{
  "n_layer": 10,
  "d_model": 320,
  "n_head": 5,
  "n_kv_head": 1,
  "head_dim": 64,
  "d_mlp": 832,
  "vocab_size": 2048,
  "activation": "swiglu",
  "norm": "layernorm",
  "norm_place": "pre",
  "norm_eps": 1e-05,
  "positions": "rope",
  "rope_base": 2790.0,
  "rope_fraction": 1.0,
  "qk_norm": false,
  "attn_scale": 0.125,
  "bias": "none",
  "tie_embeddings": false,
  "parallel_block": false,
  "init": "uniform",
  "init_std_qkv": 0.033,
  "init_std_o": 0.0,
  "init_std_up": 0.033,
  "init_std_down": 0.0,
  "optimizer": "adamw",
  "lr": 0.00111,
  "beta1": 0.9,
  "beta2": 0.98,
  "weight_decay": 0.18,
  "lr_head": 0.00646,
  "grad_clip": 2.0,
  "warmup_steps": 423,
  "schedule": "wsd",
  "decay_fraction": 1.0,
  "decay_shape": "linear",
  "final_lr_fraction": 0.0,
  "batch_tokens": 32768,
  "seq_len": 512,
  "doc_mask": true,
  "train_tokens": 171900000,
  "steps": 5246,
  "dataset": "wikipedia_en"
}
MLP neurons of a small language model. Each row is named by its layer, matrix (gate and up: input weights; down: output weights) and neuron, and shows model dimensions 192-319. Each number is 128 + 32 x the weight over its row's rms, rounded and kept within 0 to 255. A neuron's up and down rows have the sign that makes its largest values positive.
Before each neuron's rows, "fires on" lists the tokens most often at its 100 highest values on Wikipedia text that the model never trained on.

fires on: "Pr", "pr", "o ", "such ", ".."
L2.gate523 [ 90 146 164 139  89 114  99 160 165 117 129 122 153  89 104 158 140 118 144 131 124  97  99 148 111 128 107 133 178 140 155  68 193 153 171  92  82 174 145 110  56 111 116  96 110 153 108 169 184 122  90 102 127 149 147 124  97 150 197 145 145 129 166 160  86  87 122  94 100 147 105  36 102 124 108  98  98 121 102 155  78 166 122 186 193 149 144 134 109 165  94  72  86  75 101 147  85 135 114 128  68 142 146 117  78 147 157 139 160  75 145  96 145 137 102  67 150 124 113 109  88 161 141 163 157 105 171 141]
L2.up523 [113  93 127 158 131  78 148 131 142 111 162 116 110 120 122 132 147 150 129 146 147  99  99 107 164 120 156  77 185 150 126 109 187 105 122 107 143 156 144 118 137 149 110 118  87 110 114  91 174 108 151 163 113 132 152 137 107 128 157 167 135 121 194 191 129 130 118  95 123 120 133 103 121 101 101 165 114  81 143 175 109  92 155 125 131 135  99  95  24 217 133 168 119 144 123 178  48 143 154  80  78 131 130  86  80 130 133 143 127  86 157  92 116 122 111 140 134  80 176  83 123 185  95 100 138 131 168 134]
L2.down523 [101 125 145 171  72 151  61 145 154 126 101 105 100  81 198  98 160 138 137 151 118 125  84  97  95 136  99 130  80 104 179  87 139 144 189  69 115 149 119 142 115  93 116  68  63 168 169 156 147 109 134 173  67 145  86 121  99 122 169 109 132 123 177 132  97 109 138 100 133 121 109  89 185 176  89 131 130 128 118 111  91 116 169 139 137 171 154 130 103 126 137 150  67 111 151 180 138  84  99 119  93 143 121  92  69 158 147 157  89  23 148  82 148 128  92 109 151 143 128 182  98 131 181 155 134 133 212 190]

fires on: "er ", ", ", "a ", "assi", "or ", "rem"
L3.gate25 [152 125 102 122 124 149 104  95  93 117 114 131  89 187 131  96 127 162  82 102  93 131 174 133  94 188 178  83 131 181 154 163 141 179  85 155 143  90  81 128 123 114 111  89 125  92 105 133  72 173  76 101 126 141  88 125 156  86 119 122 125 123 136 155 182 155 154  95 132  42 130 157 157 105 130 114 160 122  52 186 156 188 127 160 166 144 127 145 163 159 132 141 108 159 126 167 129 148 119 134 162 176 172  92  69 153 135 149 126 198 159 124  97 108 115 120 126 134 198 144 114  86  89  74 139 163 132 107]
L3.up25 [144 121  79 114 166 153 149 104  56 102 132  67 111 123 138 103 126 121 120 107 122 129 107 157  99 141 115 145 102 114 139 181 129 168 124 113 154 128 132 118 132  93 116 135  55 218 113 109 102 123 107 144  48 139 103 107 129 121 141 113  97 109 165 144 115 134 159 128 123 144 134 126 173 111 149 104 139 111  90 140 136 138  85  75  62  78 110 166  88 108  82 163 140 144 112 142 183 130 126 129 100 180 169 125 140 126 158 127 144 151 199  66 119  91  87  78  84 129 143 112 102 116  76  91 173 116 164 127]
L3.down25 [114 136 109 136 160 176  67 161 153 106 139 109 160 121 145 143 170 170 159 152  87 142  92 127 136 114 110 151  68  98 133 158 141 173 205  85  87 154 137 116 121 123 128 136 138 163 120 125 124 122 121 107 113 111 115  96 168 180 183  99  98  96 166 154 142  93 150 165 105 113 144 140  91 158 107 101 146 101 130 184 145 112  49  98  75 143 108 104 107 137 172 127 100 139 149 123 134 110 116 173 113  89 176  85 157 142 136 144  48  97 137 138 160 105 122 127 118 104  91  96 178 223 116 132 128  81 174 135]

fires on: ": ", "or ", "out ", "er ", "1 ", "3 "
L3.gate642 [139 154  67  81 148 175 150 103 137 147 119  99 133 161 136  82 197 133 105 158 115 131 174 105 117  59  99  86  87 148 152 129 115 121  91 131 118 139 145 154 100 182  94  97  74 167 103 103 122 144  75 162 218 115 114  97 109 120 165 116 166 120 154  96 114 147 143  75 141 131 133 158 170 126 112 174 137 121 106 208 140 105 120 176 110 149 100 147 128 171   9 155 146  94  91 161  82 147 189 141 137 126 103 129 138 136 127 166 113 163 195 140  93 126 133 102 206 121 110 114 133 119 121 124 153 147  85 121]
L3.up642 [ 83  63 145 135 122 178 138  71 103 100 155  84 135 111 118 141 131 177 113 122 129 114 191 173 119  76 160 169 198 112 127 132 171  80  82 106 111 124 164  85 168 145 131 118  90 148 147 124 189 126 123 133  82 138  82 154 176 152  69 113 103 148 169 124 103 143 139 132 161 154 161 120  89 129 139 113 128 110 173  72 151 150 135 152 108  71 111 135 119 151 115 161 152 113  68 151 122 176  83 180 118 124 170 153 163 188 136 149 126 152 138 164 101 153  93  94 141 206  99 110 144  86 150 137 191 158  64 135]
L3.down642 [104 111 120 145 126 160 123 104 145 135  92 166 117 136 143 152  88 139  89 116  71 100 104 141 149  79 103 123  94 129 156 113  89 104 163 117  92 105 120 143 111 151 167  76 160 170 166  88 155 133 152 148 134 184 156 126  95 131 122 135 134 114 163 187  61 175 135 163 147 108 146 107 151 175 151  95  80  95 175 123 154 113 112 147 129  97 161  49 113  95 193 191  58 135 114 122 137 107 135 146 131  90 168 133 158  85  99 129  84 133 189 144  87 110 149 137 119  85 142  94 104 114 124 188 100 158 157 143]

fires on: "on", "Con", "all ", "a ", "y ", "ean "
L6.gate164 [123 106 144 124  98 128 139 204  72 128 103 112 147 180 120 133 129  70  91 141 124 158  98 165 155 138 129 109 136 119  78 178 141 105 131 117 152 141 103 124 115 158 125 196  97 156 127 174  97 149 109 150 118 157 146 129 129 129 157 186 129 155 145 199  83  84 122 126  95 126 142 107 132  71  81 152 165 143 129  82 218 114 111 160 200 193  89 148 111 160 180  85  73 124 164 139 123 146 151 125 101  61 163 124 173 125 138 130 156 129 126 116 100 107 111  76 195 113  94  76  79 168 160 158 170  58  84 120]
L6.up164 [131 150 106 140 206 153 140 201 126 181  98 135 161 152 131 131 142  99 122 101 137 175 123 133 119 152 184 111 157 165 146 123 152 155 133  75  92 139 101 210 147  59  96 126 120 149 124 103  85 159 115  98 159 154  97  98 198 149  89 140 114 153  46 102 151  59 120 131  77 143 150 133 126  99 157  89 115  83 154 179 129 165  56  89  93 174 136 128 127 126 178 108 144 107 184 161 163 142 122 103  93  97 149 125 146 116 114 180  89 120 127 154 125 103 104 186 128 146 125 125 142 124 139  82  88 147 119 106]
L6.down164 [189 159 175 193  73 128 148  71 119 164 119 113  67 157 136 136 127 159 112 162 183 188 109 149 121 129  98  91 123 168  77 158 105 133 109 116 164 206 149 137  97 125 140 137 158 107 139 153 119  90 163 110 209 162 117  82 176  71  81 119 144 132 150 149  90 144 141 118 148 119 154  68 103 124 100 114 120 125 100 134  94  71  86 118 129  85 183 117 115  68 108 136 101 101 149 166 108 117 187 153  87  92 127 162 113 169 121 137 137  19  87 167 127 156 108 101 136 108 166 154  71  88 123 188 122  82 114 161]

fires on: "er", "ation", "tion", "e", "es"
L6.gate817 [111 182 129 119 123 164 144 101 130 100  98 102 191  98 119 116 166 130 117 142 118 172 155 139 117 118 106 171 146 184  98 198 170 156 112 202 134 163 162 153 185 108 140 161 137 112 115 102  45 119 152 147 163 177 108 159 107  95 122  95 140 153 156  90 151 131 157 175 121 163 125 164 123 132 122 113 125 143 102 120 120 181  92 158 178 140 164 118 196 146 146 153 168 151 150  94 163 154 126  86 137 115 134  84 179 145 115  56 145 161 110 139 150 164 127 122 103 113 184 100  90 164 149  62  94 143 115 153]
L6.up817 [138 117  63 181 147 155  91 182 108 114 167 121 127  84 121 119 117 146 149 133 131  98 121 153 116 143 114 149 123  86 121 155 145 219 164 118  86 158 166 119 154 143  70 148  50 151 145  89 112 112 114 135 204 168 122 109 120 116 167 110 133 192 153 119 162  83 134 105 152 140 162 121  71 147 203 123 137 148 142 156 160 118 115 147 111 123 124 120 145 121 129 151 151  62 135 105 128 237 132 126 129 106 137  73 168 184 108  86 116 141 139 198 126 142 155 141  84  71 103  73 102 221 136  68  98  78 192 148]
L6.down817 [125 185 166 188 105 162 107 121 105  81 108 104 127 164 181 174 121 132 145 124 130  98 119 136 145 117 105 187 120 147 143  73  81 111 152 178  83 147 117 138 169 135 130  94 117 148 162 139  66 143 110 150 156 103  70 124 152  70  58 138 127  88 118 134 127 112 214 165 133 123 196 123 133 104 121 154 109 102 112 212 170 160 124 133 119  91 150 118 121  96 145  92  73 124 186  67  74 111 197  65 105  72 125 132  95 139 166 129 124 100 104  95 134 130 124  93 118 131 150 132  95  92 108 154 135 133 206 134]

fires on: "ed ", " ", "e ", "as ", "d ", "ble "
L3.gate534 [121 131 128 117  95 133 143 108 110 167 129 152 133 116  71 127 106 144 208 140 100 180 103  80 115 164 111 163 139 174 170 118  82  91 104 138 113 117 113  90 153 108 128  90 146 114 116 115  61 153  94 105 172 136 148 102 126 148 123 129 102 133  75  86 128  93 135 129  56  97  92 157 109 181 101 155 140 138 138 114  93 119 107 127 115 141 111  76 118 138  58 144 102 122 125 167  49 113 114 144 127 121  82 121 166  84 117 112 158 155 126  42 110  81 141 101 122  84  32 152 122 126 152  73 203 138 164 124]
L3.up534 [101 165 138 143  89 146 166 121 172 112  99 121 121 135  89 108 142 116 137  54 174  84 116 132  56 136 164  79 138  69 206 113 127 141 122 165  85 184  31 190 139 138 115 132 146  68 185 156 178 139  90 107 162 140 105 161 118  98 137  97 160  93 122 115  85 147 100 142 103 146 130 121  87 153 162 111 111 144 148 156 123 165 160 138 127 121 160  93 161 149 182 164  86 113 125 212 124 127 104 107 150 105 102 169 113 146 135 155 162 151 106 143 105  89 122 180 120 110 110 175 135  89 130 111 144 128 100 169]
L3.down534 [142 133 136 160 106 144 110 163 147 127 116 104 126 125  67 112 196  86 116 129 163 167 105 132 121 106 158 164  69  97 100 137 143 169 125 133 186 114 137 110 123  92 144 171 166 100  93 155 122 110 173  66  94 176 205 109 154 132 144 186 136 197  85 162  98 161  81  86 149 141 101 170  94  82  98 132 157 147  80  98  97 162 112 171 167 129 148  90 135 113 148 179  73 122 178 161 161 139 147  42 176 159 113 102 103 134 156 160 155 109 163 135  90 113  94 166 135  81 172 112 129 126 101 182 109 124 139 140]

fires on: "pr", "br", "Pr", "\n\n", "Dr", "by "
L2.gate374 [141 154  73 101 102 156  90 115 131  79 147 173  77  68 145 135 169 117 124 125  96 126 109 112 188 118 141 131  68 129  98 131 107 137  95 137 152 180 113 161 116 131  74 139 124 167 156 125 145 155 100  77 140  82 119 145 137 160 134 116 113  85 129 110 139 152 143  69  97 173  91  36 113 114  94  81 112 156 112 163 151 148  89 120 126 156 114 148 133 149 138  69  82 154 124 139 151 110 117 116  87 109 175 128 108  68 145 178  91 128 182  62 131 104 114 122 121 143 134 123 125 132 128 176  70 140 125 106]
L2.up374 [156 133 141 148 156 116 162  95 139 165 185 202  83 101 102 115 154 168 101 143 111 151 107 105 152 111 160  88 130 138 102  93 136 145 103 156 147 118 160 110 157 173 145 152 123 153 150  28  99 132 121 179 105 124 102  88 120  75 118 132 142 119 228 149 136 120 192  73 203  91  93 138 159  77  82 119 110 120  85 193 152 154 144 174 126 147  75 138 112 159 107 103  81 202 184 125 105  62 133  66 146 125 126  40 117 128  43 109 128 111 141 100 117 107 136 155 107 156 156 107 130 118  79  99 109 110 140 129]
L2.down374 [125 133  60 118 126 169 145 113 144 134 157 140  71 107 115  92 116 166 120 146 118 156 123  74 117  88 152 147 105 156 158  85 128 151 145 107 157 163 117 108  81 174  82 128 130 175 246 161 166 163 125 149 117  90 119 123 107 100  65 103 108  60 150 125 146 140 131 115  95  82 102 122  86  70 103  91 141 130  97 181 163 126 113 130  92 154 122 182  47 154 119  95 100  81 122 153 151 105  93  92 101 126 196 134  91 125 146 139 114 112 175  97 138 166 142 140 125 120  77 116 115 120 159 155 140 130 141 128]

fires on: "tor ", "ist ", "/ ", "film ", "et ", "ian "
L2.gate375 [113 178 130 116 172 205 102 113 118 130  60 191 163 114 162 107 144 108 129 179 154 161 142 113 182 131 154  91 160 132 136  86 126 124 172  69 109  84 105  81 120 104  95 125  92  72 171  99 161 152  66 154 128 159 113 236 123 147 154 125 114 147 111  71 136 142 131 129 138 136 140  84 130 117 111 145 132 144 153 163 126 131 149 110 127 152 108  71 119 137 131 120 113 165 124 135 133  49 159 110 152 127 104  96 130 113 117 142  42 173 143 163 207 122 160  79 123 149 179 186 115 161  96 144 117 155 118 126]
L2.up375 [126 117 133 128 142 126  89 105 204  88 116  96  92 146 147 180 158 133 130 140 137 152 158 103 161  96  63 109 114 137 102 137 109 140 152 170  60 122 123 167  95  83 155 117  93  96 187 147  86 166  66  99 152 147 116 160 170 127 107 126  69 146 157  71 152 151 161  99 104 143 125 110 178 107 137 143 159 158 107 175  97 131 110  92 119 153 163 101 153  79  66 116 108  92 108 175 120 124 173 154  76 138  90 150 146 200 128  72 104 125 142  66 165  89 129  76 111 125 104 112 124 136  83 157 119 117 119 172]
L2.down375 [151 139 127 164  40 126 133  97 161 115 148 132 131 182 105 169 107 151 102 148 139 112 135 116  85 148 113  72 126  85 140 201 107 157 149 146 107 129 100 140 141 141 143 119 122 167  87 150 122  87 154 115  85 145 139  37 126 146 115 138 153  90 111 117  88 135 149 152 113 151 118 146 104 135  95  87 194  95 122 121  64 145 112 129  97 120 116 130 153 105  61  99  96  98 157 117 135 175 103  93 105 121 114  93 116 156 142 107 185 108 159 103 105 134  96 183 131 117 178 153  96 113 105 139 107 109 128 169]

fires on: "il", "mus", "le ", "the ", "Sp"
L6.gate118 [157 145 153  92 170 130 146  85  82 102 154  95 133  60  92 142 132 175 149  97 141 143 178 136 107  75 140 111 163 119 102 147 132 116  87 120 155 113 121 107 119 146  87 183 122  67 117 139 144 135 113 101 140 123 130 128  90  97 152 208  65 140 144 137 189  97  93 148  98  96 156 164 102 106 111 131 200  69 162 105 123 152  76 142 130 141 129 104 134 140 128 176 144 155 148 103 161 116 174 169 107 129 127  74  85  93 129 153 135 149 179  85  49 101 118  77 109 169 160 153  88 161 103 147 144 149 102 153]
L6.up118 [142 119 148  81 146 130 165  67 125 112 192 127 167 100  49  85 140 121  91  87 131 110 138 125 160 118 163 158 143 103 147 127 106 121 138 176 115 117  77 160  97 116  93 120 137  88  98  81 106 145 157 125 105 146 131 155 163 137 115 144  89  98 100 141 138 133  89 142 136  88 118 123  84 142  99  63 188 110 146 160 111 175 112 157 174  81  91 159 113 153 180 134  73 126 167 105 109 151 117 100 155 143 109 118 155  88  95 145  59 112 218  53  93  42 130  78 158 153 165 128 139 159 121 105 135 135 105 146]
L6.down118 [182 144 140 116  74  86 168  62  51 103 181 183 180 117 122 191  69 182 157 123 108 137 125  91 148  69 147  24  49 150 124 106 110  99 181  89  70  91 114 100 180 163 108 132  87 139 108 134 147 100 128 108 126 170 120  89  78 110 127 146 110 101  96 150 131 138 103  88 158 162 119 169  80 142  72 121 137 193 179  95 124  79  83  95 118 155 117 141 183 162  96 161  92 172 149 104 120  62 164 109 162 128 167 142 137 135  76  91  90 107 137 172 163 196 148 152 128 130 122 119 112 176 114 137  99 147  91 118]

fires on: "e ", "ed ", "position ", "ment ", "ing "
L3.gate572 [121 108 113 102 102 172 114 100  99 161 110  86 175 171 101 169 121 152  87 136 117 101 120 136  79 145 119 136 120 177  89 169  92 131  91 130 109 158 146 114  60  82 115 138 160  32 107  91 117 134 138 138  69  65 147  99 157 104  62 182 165 140 148 133 117 125 127 123 153 123 123 107  96 181 145 142  59 120 138 118 117  89 105 127 119 149 113  95 157 136  85 125 104 195 116 170  76 197 112 128 158 133  89 167 100 120 116  92 141  91 149 120  84  82 133 124 100  44  94 118 180 111 121 126 125 106 137 165]
L3.up572 [152 123  92 103  97 110 110  79 172 144 105 112 119  52  58 162 147 177 123  87 180 117 182 102 115  94 131 158 115 158 133 201  42  98 107 129 183 116  83 172 137 131 131  76 138  76 123 135 154  67 119 140 136  92 186 144 132 142  76 113 127 142 126 149 122  92  99 107 144  78 163 133 119 117 202 209 142 149 155 128 108 120 158  96 159 135  58  83 153  89 124 107 130 155 148 103  73  84 128  92 130  98  85 154 150 122  91 110 156  93 128 157 122  96 105 123 113 131 142 137 164 117 115  87 135 168 149  75]
L3.down572 [151 142 130 219 140  91 159 136 109 120 142 127 186 147 168 131 107 127 121 102 136 105  57  71 131 106 149 153 152 114 152 180 153 169 138 105 150 143 166  99 110 117 120 164 157 170  70 161 107 111 135 148 119 162 116 126 157  82 156  99 100 115 120 117 151 169 137 144 133 130 139 174 128  55 130  74 101 167 107 169 173 147  80 119 160 162 122 154 159  39  95 148  77 132 156 148 152 161 125 125 156 128 122  87 100 134  87 184 183 145 128  88 138 155 102 133 148 106 120 144 141 129  85 159 101 132 160 135]

fires on: "de ", "vid", ") ", "in ", "Mus"
L2.gate769 [118 109 165 101 118 102 124 140 128 140 118 113 144  92 103 120 121 182 124  77 100 135 149 134 135 134 147  95 100 128 143 103  73 167 107 176 157 130 161 184 109 150  91  42  97  96 110  88 125 109 129 127 148 160 125 124 185  62  98  64 101 142 151  73 156 130 191 129 102  56  66 129 166 194 158 152 143 161  64 184  94 149 158 196 145 117 141  81 148 115 149 167 123  97 131 111 101 139 107 129 157 175 170 145  73 144  84 138 165 165  84 154 125 115 115 102 115 171 154 126 121 132  77 116 122 161 140  82]
L2.up769 [172 153 149 158  84 119 133 146 127 138 101  99 128 149 102 144 113 166 118  92 125 194  52 121  83 120 131 142 129 114 102 156 124 163  73 186 127  95 185 145 105 101 100 107 141 116 155 173 167 154  96 163 122 154 104  81 135  94 162 153 157 107 137  98 120 188 157 115 135 168 161 122 134 127 113 105  94 141 136 133 142 183 153 140 126  79  75 118 126 176 111 180 116  91 119 133 112 166 181 125  78 135  83 138  97 146 155 157 113 130  96  83 187 150 140  84 122  97 108 144  51 132 154 164 117 165 114 109]
L2.down769 [104 169 133 107 131 111 179 153 149 220 184  16  84 103  95 137 120 176 138 177 122 181 176 114 103 108  47 107 142 164 146  75  88 125 148 101  87 161 104 125 167 153 103 112 166 189 118 144 125 140 220 141 173 169 148 107 155 114 113  86 178 125 117  74  94 172 130 138 169 132 144 117 128 143 130  92 101 140 108 116 147 100 173  96  89 146 135 113 136  37 178 137 142 166  81 129 118 120 165 119  68 159 167 123 154 174 129  98 126 124  80 136 160 177 134 139  75 161 132  64  84 125 101  96 103 131 128  99]

fires on: "id", "er ", "or ", "at", "ian ", "ed"
L6.gate542 [125 137 149 138 139 120 141  97 129  99  94 152 187 142 169 122 156 168 177  76 165 107 129 117  78 148 166 162 172 188  62 129  96  76 100 165 193 123 141 159 105 139 113 173 122  56 132 125 172 100 109  85 142 150 116 123 114 134 162 146  84  80 153 164  75 106 150 151  74 104 128 126 162 125  99  88 113 159 128  91  95  93 189 206 106 188  92 145 130 136 115 104 155 100 129 140 169 109 173 104 130 108 116 123 108 118 108 167 152 201 133 104 127 147 124 112  99 178 154 162 152  89  42 137  57 170 133  83]
L6.up542 [112 174 129  98 144 144 132 128 157 113 135  21 128 106 181  88  83 154 145 135 142 218 102 173 119 178  80 121 120 149 118 121 155 137  83 127 145 166 171 107  69 163 175  89 130 149 116 128 114 109 106 137 143 150 203  77 146 152 102 138 145 110 153 166  93 115 126 153 132 170 113 117 191 128 122  70 144 134 153 118 138 113 169 121 143 144  90 128 141  85  96 133 150  87 120 117  73 145  99 133 131 156 159 138 148 177  90  95 105  94 112 143 126  86 114 107 124  90 108  92  89 118 119 112  85 157 177  96]
L6.down542 [117  99 129 144 114 141  89 111 113 165 130 139  88 129  73 122 190 170 159 119 121 108  75 143  90 129 160 136 109 141 109 104 165 135  50 157 129 131 128 157 148 141 115 156 156 104 108 176 125 136 106 166 135 132 107  96 112 147 135  65 177  62  69 123 168 205 146 155 164  55 116 165 122  91 121 136  51 131 109 137  78 172 123 159  97 169 139 106 115 202  94 138 101 151 141  37 124 156 121 156 143  50 108 156 132 152 166 145 107 136 177 118 152 169 117 152 114 203  99 156 119 147 132 105 117 104 145 129]

fires on: "Eng", "Ger", "orig", "Ro", "Ber"
L3.gate466 [ 98 104 129 122 120  58  82 194 164 106 167 143 117 145 142 137 133 121 134 105  64 119  81  80  68 155 117  73 131 140 117 163 100 106 141  78  74 108 126 136 133 146  92  89 121 161  93 150 152  51 130 126 151 150  98  89  88 166 112 143 179 134 159 129  74 132 157 127 193 124 137 108 127 105 105 146 208 121  93 114 163 134 159  97  91 134 115 140  95 129 133 123 194 147 127 148  96 107 140 105 126 137 157  50 145 128 121  80 119 133  97 135  93 183 123 130  89 102 230 150 109 146 116 106 121  99 119 154]
L3.up466 [171 125 122 120 138  72 115 171 119 193 175 182 151 127 129 142  94 108  96 141 139 190 114  93  89 135 125 117 162 191 133 194 118 135 103 117 102 189 140  51 106  82  44 129 181 123  79 134 129 158 133  56 136 178  57  77 148  83 134 101 155 190 178 108 138 121 122 142 155 152 186 149 113 125  88 159 177 141  64 153 114 124 136 145 159 133 125 108  65 174 150 115 172 125 125 117  90 116 103 152 185 153 157 113  75 195 143 116 133 118 159 151 118 110  98  87 139 133 114 144  63 122  98 113 124 143 103 116]
L3.down466 [ 83 119 128 155 156 126 137 170 171 158 110 167 146 160 157 107 182 139 175  82 130 131  94 110 122  88  91 121  92 149 136  94 123  96 212  94 117 146 111  73 128 125 118 140 147 133  82 134 127 127 146 101 163 135 130 144 201 105 125 113 131 119  73  85 131  82 114 145  83 102 155 145 142 134 161  84 105 140  69 156 110 113 195 113  82 134 117  84 161  63 147 146 122 131 107  94 154 124  75  80 144 171 122 172  55 109 106 137 135 129 144 102 186  91 178 127  78 115 115 164  93 106 208  95 146 199 139  82]

fires on: "po", "Co", "Po", "Ro", "Eng"
L3.gate604 [159 174 129  81 100 149 120 124 149  82 128 126 159  46 162 146  95  99 158 179  74 127 157  48 125 102 118 117  91 113 131 149 132 112 154  72 116  82 117  98 110 151 102 158 122 202 116  88 224 113 209 123 125 125  90 125 105 153 173 154 119 135 156 103 107 166  88 137  90 166 179  82 143 168 141 103 160 122 145 143 122 160 129  63 124 154 135 107  68 132 141  75 144 132 132 101 162 168 111 153 186 176 126 124 197 119 153  78 105 148 128 120 110 172 109 115  98 152 174 212 102 167 145 157  81  97 130 103]
L3.up604 [110 151 114 116 141 129 106 109 174 129 144  84 122 121 110  93 110 167 165 120 169 120 204 113 104 135 132  97 122 177 159 157 137 149  91  59 126  31  63 131  63 123 117 103 119  90 117 102 151 111 152  80  97  95  56 171 146 104 167 126 167 142 141  98 181 180  99 156 162 105 166 132 108 116 116 122 177 159 116 173  95 146 125 126 196 106 168  87 103 136 152 140 105 113  94 164  99 125 137 164 160 160 146 169 119 162 174 128  87 135  97 104 104 116 100 117 122 123 175 152  67 180 148 131 164 131 156  86]
L3.down604 [116  85 117  85 108  75 122 130 186 140 125 124 127 138  96  67 185 178 143  88 134 137 136  87 103 151 153 174 182 163 193 100 115 137 151 136 163 155 104 147  77 140 107 103 107 168 140 123 152 120 150 182 121 129  94 130 113 141 128 149 173 113 162  73 123 136 100 154 112 128 152 139 125 105 128 123 128 132 116 150 112  96 176 118 164 104  97  85  59   0 101 146 164 103 111 135 158  70 143 158 159 145 169 142 114 169 111 105 121 147  87 161 151 128  74 116 109 105  93  92  90 151 170 163 160 174 159 107]

fires on: "er ", "sident ", "an ", "or ", "named ", "ort "
L6.gate740 [114 184 116 116 168 150 156 121  97 177 120  88 119 105 147 138  71 147 116  80 128 126 108  85  43 131 105 123 175 202 124  78  97  96 116 135 124  91 111 127 121 107 117 163 145  42  98 153 122  70  51  68 177 120 113 131 154 120 141 153 123 125 169 113 166 104 122 128  66 181 126  91 118 117 110 128  95  81 141 137 136 187  76  93  89 168 116 112 157 123 153 138  86 180 135  97  91 134 168 131 101  98  77 140 145 139 108 189  97 102 138 157 141 106 144 106 151 193 118 230 153 163  80 147  93 152 138 147]
L6.up740 [ 84 149 103 130 148 149 113 191 155  83 175 146 112  78 121 150  99 110 138 144  99 173 162 166  98 104 139 111 144 100  63 120  83 172 121  93  98 147  63 156 138 118  68 176  91 124 134  74 171 136 191 188 194 145 132 100 122  96 123 119 185  86 132 124 150  92  53 142  62 118 155  86 137 147 166  85 215  93 191 173 123 177  73 160 140 141 130 128 130 163 115 106 183  93 113 115 179 139 109 115  72 133 155  98  78 149  91 113 183 128 141 111 121 181 142 159  98 126 153 120  87 104  94  93  50 135 181  89]
L6.down740 [164  73 158 137 118 115 127  70 124 123  95 184  93 164  89 154 159  62 112 139 122 130 125 113  42 117 140 151  70 141 102  89 118  99 133  95 112  80 137 145 153  97 110 167 115  99 139 112 136 131 136 162 126 154  23 185 152  68 106 158 143 123 131  68 195 134 122 141 166 115 181 186 129 167  90 187 135  70 110 138 131 153 101 131 166  91 148 125 143 127 106 123 113 116  56 152 104 131 121 125 180 173 106 161 114  77 149  95 147 120 165 157 195 125 139 110  39 175 170 166 129 149 126 102 137 120 116  90]

fires on: "me", "Me", "on ", "Re"
L3.gate639 [196 126 105 140 148 152 114 218 160 176  92 114 119  78 143 178 126 132 139 126 118 107 101 167 120 176 139 111 136 145  23 149 120 141 133 110 167 187 123 104 131 180 101 182 124 139 110 112 179  95 161 154 185 147 118 116  80 130 164 139 119 149  90 131 137 114  93 117 100 186 132 128 100  55  68 132 130  84 121 123 131 145 116 122 151 184 140 157 143 152 161  81 160 124 131 120 132 153 131 168 127 111 149  59 150 142 127 144 138 136 143 131  99 192 107 138 133 103 169  88 114 143 112 153  92  71 122 135]
L3.up639 [100 177 125 138 123 136 176 168 193 142 144 173  85 126 104 164 102 139 121 204  62 127 101 128 130 115 128 144 126 117 109 135 104 105 147 170  82 110  94 127 107 120 130  85 156 200  81 120 157  94  97 156 141 165  79 144 109  47 106 115 145 140 164  57 124 144 122 112 139 194 151  89 163  92 155 148 151  87 109  98  96  76 149 150 106 100 174 115  94 108 104 101 113 107 166 131 165 163 116 140 161 100 133 110 121 129 129 123 153 121 165  87 154 135 221 117  97 125 211 126 146 145 108 189 115 106 137 166]
L3.down639 [ 57 105  94  99 166 122 134 149 155 165  88  56  88  51 101 104 151 198 103 136 114 111 107 128 197 127 154 152 136 179 181 146 102  98 172 163 160  70 144 188 123 181 150 137 115 130 110 113 130 109  75 130 115  76  65 124 127 137  96  97 139  94 124 102 140  96 109 124 140 141 145 132 138  61 176 130 149 163 112 118  82 126  78 112 120  93 182 154 171 216 109 138 186 108 128 128 126 115 113 100 202 119 198 144 155 197 191 131 118 118 134 151 168 142 167 142 180 136 185 105 127 146 135 193  92  68  90 184]

fires on: "se", "me", "Me", "fe"
L3.gate136 [134  95  79 127 132 114 142 135 140 130 136 119 113 111 141  86 125 143 105 186 175 160  62 181 125 146 108 166 125 144  23 133 118 173 130 183 135 109 117 150  91 106 135 124  82 104 103 157 131 101 154 151 134  86  74 168 133  78 139 104 101 120  99 151 135  97 125 148  47 165 141  89 146  78 154 205  92  89 109 138 138 133 119 154 136 187 151 140 157 120 114  73 134 115 108 142 190 137 168 117 131 125 168  76 168 198 132  96 105 133 139  94 140 160 123 132 131 111 192 156 106 170 123 161 130  33  89  96]
L3.up136 [125 137  97 168 125  92 111 196 118 158 161 102  82  90  91 179 117 135 119 134 130 131 122 181  86 105 141 147 123 176  99 125 113 117  79 140 149 155 147 110 118 145 197 138 123 128 102 141 141  91  98 156 166 111 149 129  86 117  73  94  84 123 107 103 170  72  99 178  48 158 149 139 127  91 104 206 156  79 158 141 146 116 164 136 155 196 146 140 134 133 124 101 133 144 143 122 160 125 198 135 143 197 153  60 133 129 175 105 106 144 119 161 172 115 150 177 118 128 184 138 133 204 116 138 120  94  76 126]
L3.down136 [ 98 102  91 150 143 106 159 134 146 130 124 101  94  94 137 118  86 172  98 206 143  98  87 134 106 193 139 163 117 147 120 153 150 111 109 133 152 100 146 155 177 142 186  88 168 140 123 189 108 132 132 152 103 135  75 155 126 141 147  33  93 126  59 131  77 102 133 140 117 132 128 158 151 122 170 190 112 172  90  98 163 118 139 128 118 126 147 125 141 151 113  87 155 103 138 136 195 123 150 110 142 120 133  82 135 168 123 121  80  83 139 111 138 171  98 136 101 126 157 134 158 155  81 158  96  49 102 141]